Weights of a small transformer language model: tied embeddings.
MLP neurons of a small language model. Each row is named by its layer, matrix (up: input weights) and neuron, and shows model dimensions 0-191. Each number is 128 + 24 x the weight over its row's rms, rounded and kept within 0 to 255. Numbers have three digits each.
After each neuron's rows, "fires on" lists the tokens most often at its 100 highest values on Wikipedia text that the model never trained on. A number after a token or word is its count.

L4.up158:172159098122131115132165115128078144118148114121146155167143121142088128120140136122158124090154135154131106101095118136148153147141103069133148080136142122147101138136133161110135110113096179117144118173133171155165117138114160109147154123115106125126112087155159115159075142134140123127124135138111144203139125099109104138165148112121113128094117135069146119152094092120149132131096132110093112143135139063173111142131107130130156117113079163141138110140129130077141138112126147142170110115137110156122118155103107170090148162152116101164114134162140150160138119168134143130
fires on: "is" 31, " te" 16, "v" 9, "ourn" 8, "el" 6

L8.up618:120138091105144096098110121114114105149186132150152148166160135152096112134139159141128108115114094127149157128125113097163124135121140143151125100150129104140143103157118139095111093140110120143089088142084104113184136124144126112150180114132168103096112102130172134119134153142176084123111142138105100118140078107174135135106102106175096162159094155158141096120135143115126145121167145159083141121109125093123090142151054083143117124178156139106126119125082124146086146152132120143109092138127122110166168116122130114132147124113123116118094139143139138128122092101122138123
fires on: "s" 29, "als" 20, "in" 14, "ak" 8, "ing" 4

L5.up530:069125105176140140121113111110130106143135159109158120110121148132059143123132132158086142143136159104165106114108181127085133091120125152137119124140145137160114132146117117108129126133171116171178127135146112138141134171097114102134149145141126147181133139121134128161167157155083115113130103113138104099147137100173152143063135121116137163086158136108123109146098114163092120148150142124125080116140099135108122091114119139120170166110123107145143095132157118139139154097205133143110133095129118109148124126109166101114112153117120155085166149119116136133105132152167160119
fires on: "ough" 15, "h" 14, "f" 9, "n" 7, "ad" 6

L4.up12:171135133143121131110134091148100105117126135124129161130134121127107074116114145150160185120144079108157132145126144123122113112107116186156072118134058129140115086139137102125147126157144116116111158155157168141111144113106162123144096090140118144102146094102139116121109182102110154137121128171114143117149134123164145109167148122152166133123130156153137100145151098115142117140151140134080095106148142097147133077087154141144116147131099108162130152127141102176126125114168119096121104132143137127136178135118074053129087153115125171118127159132113113129142130108128145121
fires on: " an" 24, "t" 19, "e" 19, "r" 8, "le" 5

L10.up4:106110086103129126094117114108139067157103156099190110157144100100074122158130162162122167085112128127076125137109134103134122145155106133106118131124103139120119095103085138071142091120153130122145127139118146159129145093127116128128163157138109156147135090138146082183112136105120123124136091137097088157132104113087144150128083123129125138117117148103116100122106114100127139138114151139125115100120139128134145136146141106174098138131162180076113092115108177141103135146148106128119099124139115118141146144117143183122133091104140113131072097077123139129140117118148096124
fires on: " a" 89, " A" 11

L4.up601:114160094101127150125150109148098145124149147118156117128125130138122161172136169142188141098137132125115125090104122154103127152127152086102138105145125156118151109082216156097140107110100155107166111140116170143167122112079159115147116125077135107144099143129155109138063105128112124114130152154133132163121128148173068126145176109152118140109114143120124128129132115124135146131150123138112137123143164109119122131103124131162117104144134155166143129065099093122132168140137141135185101101143170161173137136132119136087102161116132099119104111105152150127132136128105134127
fires on: " they" 20, "e" 17, " They" 16, " se" 10, "se" 9, "ose" 7

L6.up146:097123122143162156118144085112097148102141145112163158180117173161111142125125085138162103135132156120107133161138122185151160128128112135162177157153154137112177098140170115113129093107107165141147099144167142158139149133111100126095162119153094140175112089107171118134133144134106119147111143136091110149114125115162121129119153148092141156114159140138129131121108124146075156118162114112104080078134151156125117145114110114156129145089149176122146118089131102153153151149138155109122123131115117151172158114110137112111089126094141122105086146127119111115148088141133089133
fires on: "." 49, "-" 38, " |" 6, ":" 4

L12.up239:083115104138115100105158102121109132140137125111156120092158136141142077110146125185116128076135130116108126135128165111114164155123116111087132127160132132121140121128146168132143090117140172158164143139142159115096090102140147121149131155133097148094161142158147142152125110146097118093106114123145089155122106143109112147143110147117137129116180120135122103128198144134150133137122113137125139112103091127135199119108140103107093152140152096137164129116129137156101137133182080146131083129152116180099150105142122163119138115112093182086106102068125104119152124112146109128
fires on: " a" 28, " A" 15, "ap" 5, " up" 5, "ed" 4

L8.up264:081143110121133123138157119147143123136127154100134116125164125150148141098106151129137130196153148141080148122123103122114072152141136091064137114099100152128073113122129113093155130118089147153170120144133101137193116151141136114077150137124125144149124120135158111124100140133147119174124088133115109169152122148154147116098134107138093156128132150129116159128090093121129165156133128136124122102135148128094091096109103131145126132128163130147126065116129158170146106149126118136114143126130127131119144067160101167132095126115190103124135147165142174166170122154115134137
fires on: "m" 12, "uk" 12, "ach" 10, "ak" 10, " m" 9, "M" 7

L6.up150:134126106130159111144129117143113139151148136109143160167125120157127123147110128138157134103116143144131155089154077158113134126112109099097161096170139184088111099107178126076144137134076163127126130145149141171143184101119154130144114137105128114127160100118168073135111106151170141115128112154066131153124144147131131124138154123104136147123159170117165102168131115112126122199140118123119129098115189115117128157122113118148103113103143152164113152090110142133139171090152124122170135143138130148144110141097125099124090150103132147141160117145162151137099108145146137162
fires on: "e" 35, " se" 18, "al" 8, "ently" 4, "ally" 4

L5.up241:096115077131123087151085099154122122139120132098136137111085105095106126129145137195132164175141102097109145132133127133110106130131134112176114149124105128148086116144138117091167118130129120124087136144114143135110138140139162092161166146121148143069119131127216102123105134166134117113121089126101127136175131147118135119106123157132108101129136144139116079112133104119104118144136117136107167113113184103143135129109072155139093126154120109118109090127126162199165153106127152145117117146138121173113126095131131169141086118121143128130114165131159151117140130128124120087
fires on: "c" 13, "um" 11, "om" 10, "ol" 9, "cl" 9

L4.up386:136111124133136101080154135132109142114129096106122147134155166156126163103137161130106140148107087110189129204113129125152116094125130162114101106119093154144127129128068157110163142111118105155124128153130184108169132118106162113103144135116091157131140105129158139124137179118146108128094111147142152128142152123166146110128087127190105111177148114100127145140152050118106180112132163162098099091114129124104131129120094140148108144108093100121135126114147114119113117114115140135136103128108103139117165087158098128122100149135108127124149140134107133140087141089139149157
fires on: "id" 20, "in" 17, "r" 16, "il" 7, "v" 6, "t" 6

L3.up633:125129127151108126121108133144102120091133131078135178153142162154114132130111129128130180164168129140146140101147086145178125142155107122112140126166096139090153121081185131104114114111131144129121096141188156123124161088093150134134122110161085093162144141143138120125079177096124125151116095129119112072134125122161146118151118084096147148123152134154169104137164120123146154139093146158118137121128122106151107130156116126103127144126140078151099129142136119092159178117164123104137108115123127099144138130091093088135113144105114140120142132182118065109143140115139127145
fires on: " le" 58, "l" 11, "le" 10

L3.up148:151151095112129118137094072099121180151147139114141185147147186143124071100102135117115146116154118122176133107137115133129114149134127119130148097142125132116096127106141129119141153132164113160137137136118140141162132090139145125161164110113113125157137122127120136117068150108116149108103131190151112133123085124135122146140130079127131136146118163123147123132111133112192134174152134167106093095162148093125104138159106145109100153151157122125108176115133093156119108155118100142130073122121144109157168109114143166093107125109083098126126139147138143156152086116081106153
fires on: " de" 37, "re" 15, "e" 10, " are" 9, " of" 8

L5.up145:095141101129156131106143095121135094112121135061150149177118094122129085148086141118079144143129134108123131150149101135135105147129126177164135138136127134142097114115111146078143113121118163109118158144114138124135112149118100092126135156145133105167110154126172130126131153132151133106111121133115140131123131129168144145065124118157081131097076167112154151169133157097096144125134104129124111155159164122102159130136107127185076159134152139115136138165123066122128124136093134130171109137132096119141116156119163097072130152133092098124131114167178136117129129165130109155
fires on: "ag" 24, "umb" 10, "w" 9, "ist" 8, "on" 8, "ast" 6

L8.up75:125102127139128132120160147129144135128134166103165130140123130113067110163113133157096140131109176116153152130115155169128089119117125138139134106139063143152104115143135133106126117104125104173151139142119128113080118175057119128152119120144122128138135117139134063140140159129118094131104118120133130112145118111120146154117170167107115111109162119145149124110145126138110146148107126125149103127163096088102121132108098108118120108123146135129189126118072160106193144112108144150142143112121140165098121069114135131181082136089149147122103155148146150158162110058122145126
fires on: "l" 41, " |" 10, "ur" 10, "a" 5, "r" 5, " " 4

L4.up459:135133119183137174135122113122123124201132135145133135157102103119156162133153136117112181093105146097119151113119114109165085145121132109121146108120118145129124121152148133104156145127115165125140093145091125112115117096133145103160179120102115135098159127161167117139084097131171131137106107137139093111143192129154130111089138127165124100135112118100129139123180128146134136170131128137123136134105143069131105088133146148150113129160165129127153134114100194141123129134139120109158110123098126140147151146160139197121099121120128100119076128148115128130128079137060114112
fires on: "m" 21, " km" 11, " ft" 9, "oll" 9, "age" 6, "andid" 6

L3.up406:119107131153138134148143127080195159173100160093153148156124139127127192144102087136124124150130097116130149095116130129118145170155110143122187135129151123098121136118154113078169090137091170105104141169121139143131149154115140116162158127118126136113160123110172135138121082176150089131123126116113113119135113165181117122108133121116127129118136119109126101145142113169168143186149173084142145149137169099145124115106097093117120106105153147128137131109104151068132129124113150124155138114113171102136170140129107121089142141113089127099139156106149134139130109105131144115
fires on: "al" 34, "il" 26, "ro" 6, "ust" 5, "ross" 5, "urn" 5

L3.up170:099119098161159114123084109136124163171120157120155127101117113155112153132129108185117139149161148150151105108115116147106173107168132154140134130136159158147147154129136112099159128116131107104120153153132132180136123121132138113116125134150087076163117119136141093134070130120108131099136119128157084146142135150154108127116109128100154141119165134156139136134124125108129112136148116154139094109157130172105098106133114127182116161101143116175127114089143113139155145194126099130121114149145106127134198160133159109085073165132151093115113146147187117166138107130117109100
fires on: " and" 45, " of" 28, " or" 16

L3.up444:137112141152134099068121134114147163159152115094137155147092129131139124091114105133094167127131084120112115108157109164130136108149104123153150118176099116125120134112119090109161105118132135147145092143198151091110105079115159129141170120162103109159097138126132113165102110101152103145126062134179133140132133111116127139144118145089115144124163107099161147123147143152135132120062119142123145120129123129153180086127126133119113130125141134149117101129097127113148121121156136118124150139081143134143152122131150112082155122122165154134084112141167108128100069107175158159
fires on: " " 23, " El" 17, "m" 12, " as" 5, "el" 5, "." 4

L4.up563:109109124145138128116133089161083107139094137147153107101125142108111115150112127178145161126157106140142086123116145145104086141132134153128101138117148131157161105134147151115162099123142090129131113172165150144121106079122158115117082138129129171115174124124146138135137173113108091153139137148122150139140094127117154112132127127164150132115146133116173124174134139135150133114167147177095091116137172138188117108142099138114153173179113105123165133159134073118111132105184138121126140140189115180138174146105126156124110128116135085141114119126138151164162123122139112101
fires on: " Pr" 39, "r" 34, "ad" 8, "t" 6

L5.up454:121138087082161139112115106123157126154177131123144139136127172177121141084141200198133210109123142105108138112157115111143149147142125113110096124138143151151104160156093144077123153124150136103151163148130131145140125140145098109100146182132115139132135114107139189136124132122129088119115117153132080127155130170122136111109128132124150091167130139142141105149109114116167153153137153161124122119124124141071097121082137088142123155114163164142142129133141152126139123141133113154096142140131149124130155145153135131111113190123102160126159136153104123165109127133095124126
fires on: "ch" 38, "y" 26, "it" 9, "hy" 7

L10.up14:139128131118113119124063108120119129148111164093118099128099164125151103114072111123114111147164123159111141136150099131121142132090112110150158104120115154082147096152151141079110102117095125146119135134163121128155119121116129121116122112120110137129192143107125133162119135122126103124111144158140122159125175134105120137080138116150107154155127164175160155090136144097162174139106149123133179105136122178118128107150103109125155135133111112149142179146115122133100116124181113094123111137154117107124127147099173127144149107096199122113145129091126185158195109146142125135
fires on: "ter" 15, "et" 11, "US" 8, " high" 8, "t" 7, "k" 6

L10.up614:081116113082169112120130087157130124088114143135132138149109150129141145168143144160152130128147144165090143120156125127110066146134139129103139116114091114094129156138139163109150116121095146162122078131076143139124129142061184119105136136114142155106102108101191128119109124107138114120133112159115123116157126153102168145129165152178094117145125108117132128107101151133084105141124121150122148114158138132125146129121085151142155115124119135137106104128087102118127142163059162163141114144182098166107123099116132141166122125088161119147098094092144136150117136134133137109
fires on: "y" 23, "om" 13, " Y" 8, "um" 7, "ak" 5, "ud" 4

L6.up609:131098130129161114096122134130132131144130146133204169145174138167090127111088123161102174101150123152129148100109113146159116133145133121149109176151121109151140163123141119119130120096102123105147141164168142144136149131115147128127174109143126180118182133136135091159108167126183109121140162160103151187143106119116145121140165120073133114111176134133126127129130131122168155173136126105119107127122125120156113161126099112126108144155168099085139085142145146092164136129083108103120101166128111125136186155128129161132124140130122143127108165154124108123142110102104159134
fires on: "u" 39, " until" 13, "iv" 10, "in" 7, "ol" 6, " " 5

L6.up61:102113104159140145106101119145095130135169162108162199136108144130137139134131109139171104127160119111128140131152084156144120117102117114148190139146140139108152109154147134122139096109117140161166108142150147158120175143133120137114181125103116132170104120106166118126134129125156132129123105154117101124101132128149126115134153122139144156126129134168144147122131114139043137136158124101126105097133157130126145112120093133138137166081134153124163123087132151161144188150131178132154144144107111175188156110158132086123115133135154130086100131108123146115155111169174084137
fires on: "\n\n" 64, "." 15, " |" 9, "," 4, ":" 4

L8.up597:107116137157142119130140099135125158152122131099123142091120143156115133138154153107083085165160181212142079142117127167155141128114101127128156115159144113098131158111130161150080146176141135104119124130155126152127156109145145116113084107128146147144153115140121091167117156130133097117131113077126121149127153130128128125094077127132120168160117124079120163089161112073120124136110112166130108124146125147140116056132140142112136138123116102082116126152099117120133117136124128124153103100140106173076120154095116123124105182092123118135079121144132124145146132167140140126
fires on: "a" 27, "l" 15, "ord" 7, "le" 5, "o" 5

L12.up386:121142133121139134102132123128130106107091159133127114166175125120117067165133106148154141119098101115123172129140120179132086155090131125111152136113109116133135114115113149143073142131138123135132115132126135147086132104116171130100108139152135145131151099149157123107098150079147137129093122115132100094126139124133117114149136145125113149130153135143141151104145100139094142127127110110109110139164148105128144184066107120109104109121139147134171145140129123132087132137169067119103149140177165146070178030129119119179138109096132145151125091135106131126169137140115114149
fires on: "1" 34, "l" 10, " |" 8, "e" 6, "en" 5, "8" 5

L5.up215:123112091158150120151108108113127160086113127130162138140140109127100107138127152178117097152133147085145182149112157143123139128137110133090109118128132146102124114110193125089150135120122135139120129142158140126103172110138137085141188122074111172150132125123140130135112126184146091143109107131180158142144157105180150152113114105095071123120146143119133131145115071124128186136122141126146115111093144137149116176120069123168112094127123106136151134157132137114133115121140180137061095123115146155151119134133112142109148145114141125129118164133168101104148129130162132111
fires on: "u" 22, "ew" 14, "ust" 12, "ubl" 6

L4.up175:113149077086131117165148150121097140175115143153133087146137130097141154167152124160133111104101127140145112116123089128095121156110137139088102122116092148116156116148149147135123138087126124132087139149093113150143154139139124101120217150088133170118141112127151141137107155161111103128142118149102103101131117129168133173115118118155121144144125123112149113120094100128130146089177147114101134113100156171097107153133131104090176127160161101098116132105106101101100165144109133127123094136170080147136155133145093152149109154140132085141134104078168153114123127126123125098
fires on: "in" 66, " en" 7, " first" 6, "ak" 4, " second" 4

L4.up288:082133126121169158125144100155094127140167126084117154115102154149135151155124143113089151155164117106146137128164117127148106122116130117152127104161111105122144134130135121133170114123129154107130117125145143109147157068102115133146098119125088100097119125113140109151147121091143148144111160123131154126176123107128102088094119134138118168099122131057127127163169108145130170169135155133075136086074102146130141135125089149153107141098127109112108087088097165144147124097132135155127080134091169142193160110108092131125123153133134145103133119124140099158145104129091134146
fires on: "oll" 26, "ell" 18, "ul" 16, "ach" 7, "n" 5, "el" 5

L4.up105:116147106153117124115175130088136105102165131145126152130145113111146103156148183133110145127154113152109118163134103177125139106131123179124171124156108111138100133117143112142124074173112074108173134160189141153118151163068164110089120101098119088143107078071138117157171129099104178123102125118119122091118097129139172122114110146106140154132118113130137136113127113093130158095137111072103151107156133086153147133129113110124107119133156132138112137148101112140128131127134138122145086112138150131103148101109111141148134146082076119130126110136144094107123146127127149144
fires on: "ri" 31, "ret" 15, "ing" 11, "raw" 6

L5.up218:162078133138137102133145134137136152141149155138155160117114121197095113157132168148117163101123137153121093085103116147113122137133116089135151174134132089141109128161125085120123111108124144139140179135159110117090146165118143106160119103134134159138138143137159132145164189127124134143120142184079105154156120103142164109115125132116150116148157166164138076128076122111100153124117123119113099146122157104071109104121132128069111099101145108108106114124138125138152151116143110110081098141133121145146149144109108135132116168111143132116104129122110147120109100071180154127
fires on: "iv" 13, "a" 13, "in" 11, "ce" 8, "re" 7, "le" 6

L6.up426:106135106162141155085139112103065115129144137119152173177118160147099122107118127170151122114129155133129143112141135150130128116109082098164144153152133125118141124110117151118127114096123129130192155149166142166092133151125124124081153142156109127161148121085151119140119133160085089109109139151111097126108128125146097140105134110103130161109178108168152145106150135105059172125152149115115132090177143125152111178099126146170136147086141131152152141119139111138159158140132152134151118121086141163143147091140136101104091119105141156100131106142111141128121125140175088128
fires on: "." 85, "t" 6, "," 4

L5.up469:124135124163138156097141118167093101132164117100127166148125143143118149152162106120158181124123129091148128130154122156193133132124096110121118129124142103133100123087118142078127112104100165135133116159155155124122124090115178138128147140131151142115120124081196106160098121123129194159105159127151136125157144105127106111128105116142128103135119105120140156157143117170119177138143151126119096100111121114190111123132123125157109141109157108125184123148116160140156105127145114168178149128103117139148160111130069141083146143129146148129105124159106139127156127137150178160
fires on: "m" 34, "oll" 13, "v" 7, "est" 6, "el" 6, "ason" 5

L5.up356:113136118132137172061133123121099138145158114125145124113155137171098142113121141166138113114138121102147101133115106162165171108093143135146145158132123166147150113093136117158149113103142098125122115162184132130102129155125177138178120154135083141134113122118133109158106200109090117169129132136138152121133131113133130115135120161187132128127157116116140110158142071135138154151155176112076135140123161130112126145132124147118150143135157070161144166121116133143139154138149141110095127136183135126141199092137094113152141117108130118111109108080151140159144121104110118099
fires on: "t" 15, " cont" 15, " trans" 9, "in" 6, "r" 6

L3.up414:089143123137182129103155129100075112138117121120137141153147167138095119110128120133101145108159140125143135154143160163130125154151120111149142142165135127105178137092167139115119135102122104133151130143145170145112101122136143120098132145150067144128152134124142069135133135153101154184112075121123125137130137149141163152136117141128138164109156103109145111160146131084137143132151116151092114125150124116115119156122135107124158137159146096166089095202130074123129147110123106162149107123132110155142164134088126083112038164128161134106118131141135102159121129101142116104
fires on: "l" 42, "le" 10, "uring" 9, " released" 6, "ed" 6, "igh" 4

L4.up450:128075097122175149100164116137099124127114112107167159162123127114094117095135144173107134152137141132157128115159165136136161120101135155151082133099122143173155136153126175104187165142162127163113158173120155136109106116122142131169111157142110143113132083102151105173104162129084123108148080099159126123154141130117179122144106138110108084110151111135152149127148140139110145128162138138109083115184136145102138076091139140120140144161142109155168107156112125163099121124139118158113135150114111134152118128142122114143093148137154140157101137122142124188137116116125132116
fires on: "r" 27, "or" 18, "t" 12, "ud" 11, " str" 11, "l" 6

L5.up337:074122111194111120120154111103147101118152151104143151150127230153093152125127145155139151122123093097157114123103143124114148135165077134120158104141153125096094132104130102089171115119081195138114110164111166117129095150089173126156095143131112107123124132122146139131150112109128164141121134118141152155147112118133178116168157140128117124147122122160139138145135117121124140143106161114101102132157174131111143129118082107120117173096109153083159143161121097133097145141163143142151165124149106144122125090146111136137122137138093143121121159145139129133126130101119147100
fires on: "ar" 30, "un" 15, "al" 8, "et" 7, "mer" 6, "ial" 5

L6.up585:123102081139129116114117121137116125107134167086166157149110112169109139096103153141122132134162156136116151159158129116188112097161099106095143184131121107112122138133135135081158159106141138103183108132126146134162137149114113133126161115136087108150136156100149103129119093136144127150152113173122141166131154122131123088096114141138103106140153124125127170146142090138112135188136170115133104125120116133079118113083145110138133158123151100155152095103113147167203129129149188125114116137083153134150115110183123130107091135131150133146108137140121092148128100149154137136
fires on: "M" 34, " m" 20, "\n\n" 18, "m" 6, "V" 5

L5.up258:112086116064140129131086124103103131126154145099151140142096132175100094117090138146115159098160126109139115101116124111135119109152067149121134122158161130105099122127127132101145113156140175080137116150131142126160160130086094104154090150112144109145120134150124137143102096118152151077117114148112126148144075103172112132091135130090130137103113162150140112110060135111116159124114156144089128098155130160104147165105125104151130126098127159141104148142114137132123124156116144113105135151141105096110101162177134088117135158117062105108105145137155139136091140128148100138
fires on: "a" 26, "ist" 9, "aw" 9, "on" 8, "ew" 8, "w" 7

L4.up343:136126069124137108112121104165142152164160127095143173147118189119163091115106154103099120119149122114173146114161084150127098137130091148123124139156157150070094121138108137135133095153151160099170117171124142151134110098097102125140137155137128109125139121115133116151072137092137106092111120142113155118131156141128183132124137104140112100147148105100176134153147140143131108165132202158117122104154160107100147128137113132169080135104159094125120134157140105130125115174124135122136090098148155127122130106118138116158090135138109126105113115166148138165140127110102110167
fires on: " of" 65, "," 26, ":" 5

L3.up65:149164137161107108112090100112139101114144159124147099203065102138078119119156127130138107135123104166151147100114158114125124134144102169134139124122123106096124111149132114143126164121102171152075119139109112121123128133131145126129134120131143176179151131112141109136104140130072109108127125141125168131132183103126156163112168111145145123155156118172136154113126088112064149111097127089117114115133123154125115080156154098106146113133095128160131139124103128124100136143163166109140083171119136103115110146150113126097165123124184138118153155123138134150137150105128082103
fires on: "et" 53, "t" 8, " to" 7, "st" 5, "ial" 4

L4.up551:082124126201147138096187116147130059128142136131127127120107126114105121130158131116127176108146118141136148143141150136142153116143112139121124110115140110118086112160133122124128131098090092114134123183147139183087105152126107119115151152101133158120125096105155153118124130135076174118106111148093086120144116144127189155092103162155133109133115145165141124117130097149121147120201144163092096113147145091133161103113125173142135114124129162124135133161139128133117110104175157162110109169144111168078138115112162135163144126146101125105099125118130135137151141119126124145
fires on: "at" 49, "g" 13, "ret" 9, " Geor" 6, "ing" 5, "od" 4

L3.up268:147123080114137166107118110106136140156146136103123173102135127114110134107130144129104145148163131106156149117130108157172142077114135147109129130167147141136137117154124130129154138156127097128129156147105145158136126122120125084108153116163125107133154096129115100127099095082146146135076102142106168093126140126176098132116157126099154108179117126119132134118131146139154142144122159146112117131177129139127115130145143109178037129101133149133124136166119156143131166171114136108173137107095189124095122125156165106090106132060096116089125128156148117130130089161145101127
fires on: " of" 19, "le" 18, "er" 11, "th" 8, "ter" 7, "ic" 5

L6.up96:093102097083120112132128101122134090156128171074149123129118147173169171084123147160155115151121113096159088099152065127163125137157105146138140136109096154116131178150123142146117161111101104125145146167130132151139125154118126122061125149142130107160085106141147132132168140130130111109107110161141088144129107122148133100128142092129141081169167123159131143117100121144167155140103151129111125110114140157132131134104125138093088152119159151106150118153123141130131129139142144124101129118167106130150151060151144146089159162098153121122132163109134094154164124126151146148
fires on: "yn" 21, "y" 17, "n" 12, "s" 9, "ath" 9, "hy" 6

L4.up217:147142144156126124141117125158132149123119153097130148184127124144140131114117157113110126151176090162114137130146088118178133091085126094150159139147097108112145131120126100103142127145145115141141055145164120134144113126126143113105177121126124158113162106131136134158135140124151125147097148119138178146140120133105147163147086134169118100157129131096145131136153101095092132096090094100124137104138119091142138124144087103077120131091123125104168065137112109090125139121114193119117116192115072156144120148113122116119142106147152139124135113163135109125157111169145162164
fires on: "est" 15, "act" 13, "em" 12, "us" 9, "ict" 7

L5.up615:132148102107191161156115110063156123171131129084127131144102102081138132151139144141093183097131166144099169102157119121138102112131134157135139168188104157118142121154171122100127175159141153132135086169131111122138153103096105124103175110076112168093123132133155142126133135147154166143126079130114082128151131121130128103100166144150112114127130112067121154148149083122134176137103148132149116132164121119114149106128150143153101123127195128163125114107128147152124146146116116119152121137116149134160153115131149099133116150121137123143113106151097148122142132132131123125
fires on: " part" 38, "em" 19, "el" 12, "art" 9, "orm" 6, " col" 5

L12.up174:153139159121133100149115111163127137132147143123167114092122141111172126122133106147123106132090139128135131116142124109099181152118142125126109133132115124141127104156153133044157099134145103154132134127106118160092127115115091093138132123091114164153085158152187167129129145129132113097146118122130109107118114123164111145142132140115111142120196146158169130155154186131119136130124136131124183128119097120106138084122101165102092172116153137126151101070097130130117148157145125133102110173159099154163161133160166155101102086099140181131135118127125130127146108104147118089
fires on: "," 65, " A" 12, "-" 7, " a" 7

L5.up391:122099142127170117116091119138155161136128126117164137134121124125127156103101171140097114154129160121103131117144162138118110105134087124068111140192147116126124084135152135130124114147091112176128083138156137142154146102111107099145150086101080157121148125092121113132118100132152082130140150125142117159150069100177167100112134110072125157114130117113137077127071153160139134141136111099090151112080141144129114132122093149183132154142134126104125107132132123112110134127145135120119123141099130106114154142139118086133110117075121102137084126144180162128089114128151106141
fires on: "w" 13, "u" 12, "p" 8, "ed" 8, " Gu" 7, "s" 6

L4.up259:131109085162157128129118069117119115131146125139148129120140139149122100100122147178119096117133087128098112141088079116147108143162070152135136122159112108131097167133112162139122155119081111121129145175119114142111144157099165104122144095144144147140149121149132075131118137109148098088123095127152158148139078128132130107134115117136104119178116133159139129077103117109142121079153140128100115108117104152139117171133108111114091136113142131088140135105097134106110120178095117126090111147119121110141150132158114182084103140141132120116102177166124159115186089114105149119
fires on: "a" 22, "u" 21, "ult" 17, "ic" 13, "in" 9, "r" 7

L4.up379:126163095142124144123146107130077153155163126122146160136104158101129127088164138132122143126136087151146180109149077102147107148122070151165089137133113126092132159139118158102124115134168172154097151157121109137096164106118152117154150109112151097159153146103142104157092193093138099099123140160086119141144141161123140106123146128141105110128145082146148132104118144132129127131153138158061128115167147115156148126100107141110098127099124132137144159075131133097133128187144136103146126105094123128122159117106079158125140123140108152130131132135134122131094077110103141135
fires on: "enn" 23, "on" 19, "n" 15, "e" 13, " of" 12, "," 5

L5.up586:134082115086144130120079133087176107155116134104123127097061156125148151150151125141126085111124128124158123115141127157173140170126072169109164109169112162085115138102095132145127121176110123157136141125113131153143164126098151098133109154124160114150118086124143095151159151135126101119096137125117121123138080126144131094084116148107085171179121116134110122093122129117117122108122108153103109139119142155125162139121118110136107110100136141143139166122081130129109124147153115100142107105121157153154120109092122141071153142075136119138091077154132137117115101160140121112
fires on: "a" 39, "on" 18, "ons" 12, "o" 11, "s" 9

L3.up588:104140152114117109095132112119138161114131137064168144132141106130120118128093126117085117086159111118099104122134158146152119151178105150162144137159159121153086110165134102110180142121106143111140131136167127150096096130132174123149163142143143132137119116133152149119103127100148161112121107113121118144162138112103147170147178134090167110115121123124152165155138112151111155130078116147112134087132127151177161102116131110160112114109107137151144093176127133135132108173153116128175086107147173171092138161097124104077144132127115144107123160094141144151124143153171123111
fires on: " " 26, "m" 25, "amp" 10, "sp" 8, "f" 7, "p" 5

L6.up267:065102099164176120118141104128099177119168184120161157174135140168121128120168134138157120150146111112107151134125099153160138112130111099158176134116135128112153115125142158098096107110115171145178152144152162161122157143116125131103174123133099103154117123135187140146134115150127128115128117177120118152121112112114137123125145128096105124116141156156176142135126118128073149122137152101116136089125145107139138135128102105136104150100134154142164116108125142152112153138143198113126113146112145196166122104105114088126101138112157147116104118125150082129144113167137102143
fires on: "\n\n" 60, "." 22, " |" 9, "," 4

L12.up487:140116108142146109123083124114109122119104141107142120157111122115158123095151126109094122137127108112093163129078141110101120146110114107099125139150096155113086113128148150097142145125098137162159132138106135126133125091114124103097184083082106201140155183144133119116096123135145079125117085107115137154122131133144167186126107080084113172104098150150166130137131132141147115125123113104062137100128084176156123098127097146137133116149135109117096133144173120124109115142111159111096128116098114146100147112123166123160114134071172117098128130108146102135126135120109126129
fires on: " gu" 16, " Gu" 13, "iven" 9, "ru" 6, "ost" 5, "u" 5

L4.up50:163149140106150092149115134149137137161103122091144114154118132117145131109152158155107137123121168133120114106131114131174107098073121135172169161147105157126139150129140129085140140122142136144112092159147118116130141124094147129089161080130105205123129127125176123118107107133177093103145125117160134143164137122126099096123124149127127095119173098151152157111158068121141154140098167113096120110098096123121085113130140122067085126071127130125154094128105121147117133162108106138122125178159093122158151118164120118115132085130142124147126114136153142163149116129107148159
fires on: "el" 32, "em" 28, "ent" 13, "ol" 9, "ict" 6

L3.up20:130126116077143115125094076130141125167126133088150149146100145126078127118171102134121119115155120149089150123135116187120135147122088148134119162138177151106116147100121149101144100141151162094154102145134140134101112105100104128150141144124077151165137127110143115174060127120126126116133143130179126131128159134157133138123149114126096163151152132117157111144124119143126109126165156138131086124103117163113110158138120121164091132150156114164116129100118111159133122154155113079146088124084134130107148133127145090112067173108166133118098108160162129136124107180127111173
fires on: "," 50, " and" 41, " r" 8

L3.up157:095117104144093133145143118104144116115138150119133146165101125140104182097087121122135143144074104144121143108139179142113131134143077133123166163152159106090090122159184112107144126107126230160111130136123157153133152139139101125124137138142144129132158160108153129162106103141091086129138141117120136097142150124125150127141120101127149157129146134173153143169151090167074092090125157106142140126108138146110122159093119089089153125140122175144183107117119127122125158130152182101135114102139109127124109112130112157127138140116125148129112126116138153088113131101157116139
fires on: "al" 19, "ed" 18, "sh" 9, "ust" 7, "ar" 7, "ud" 6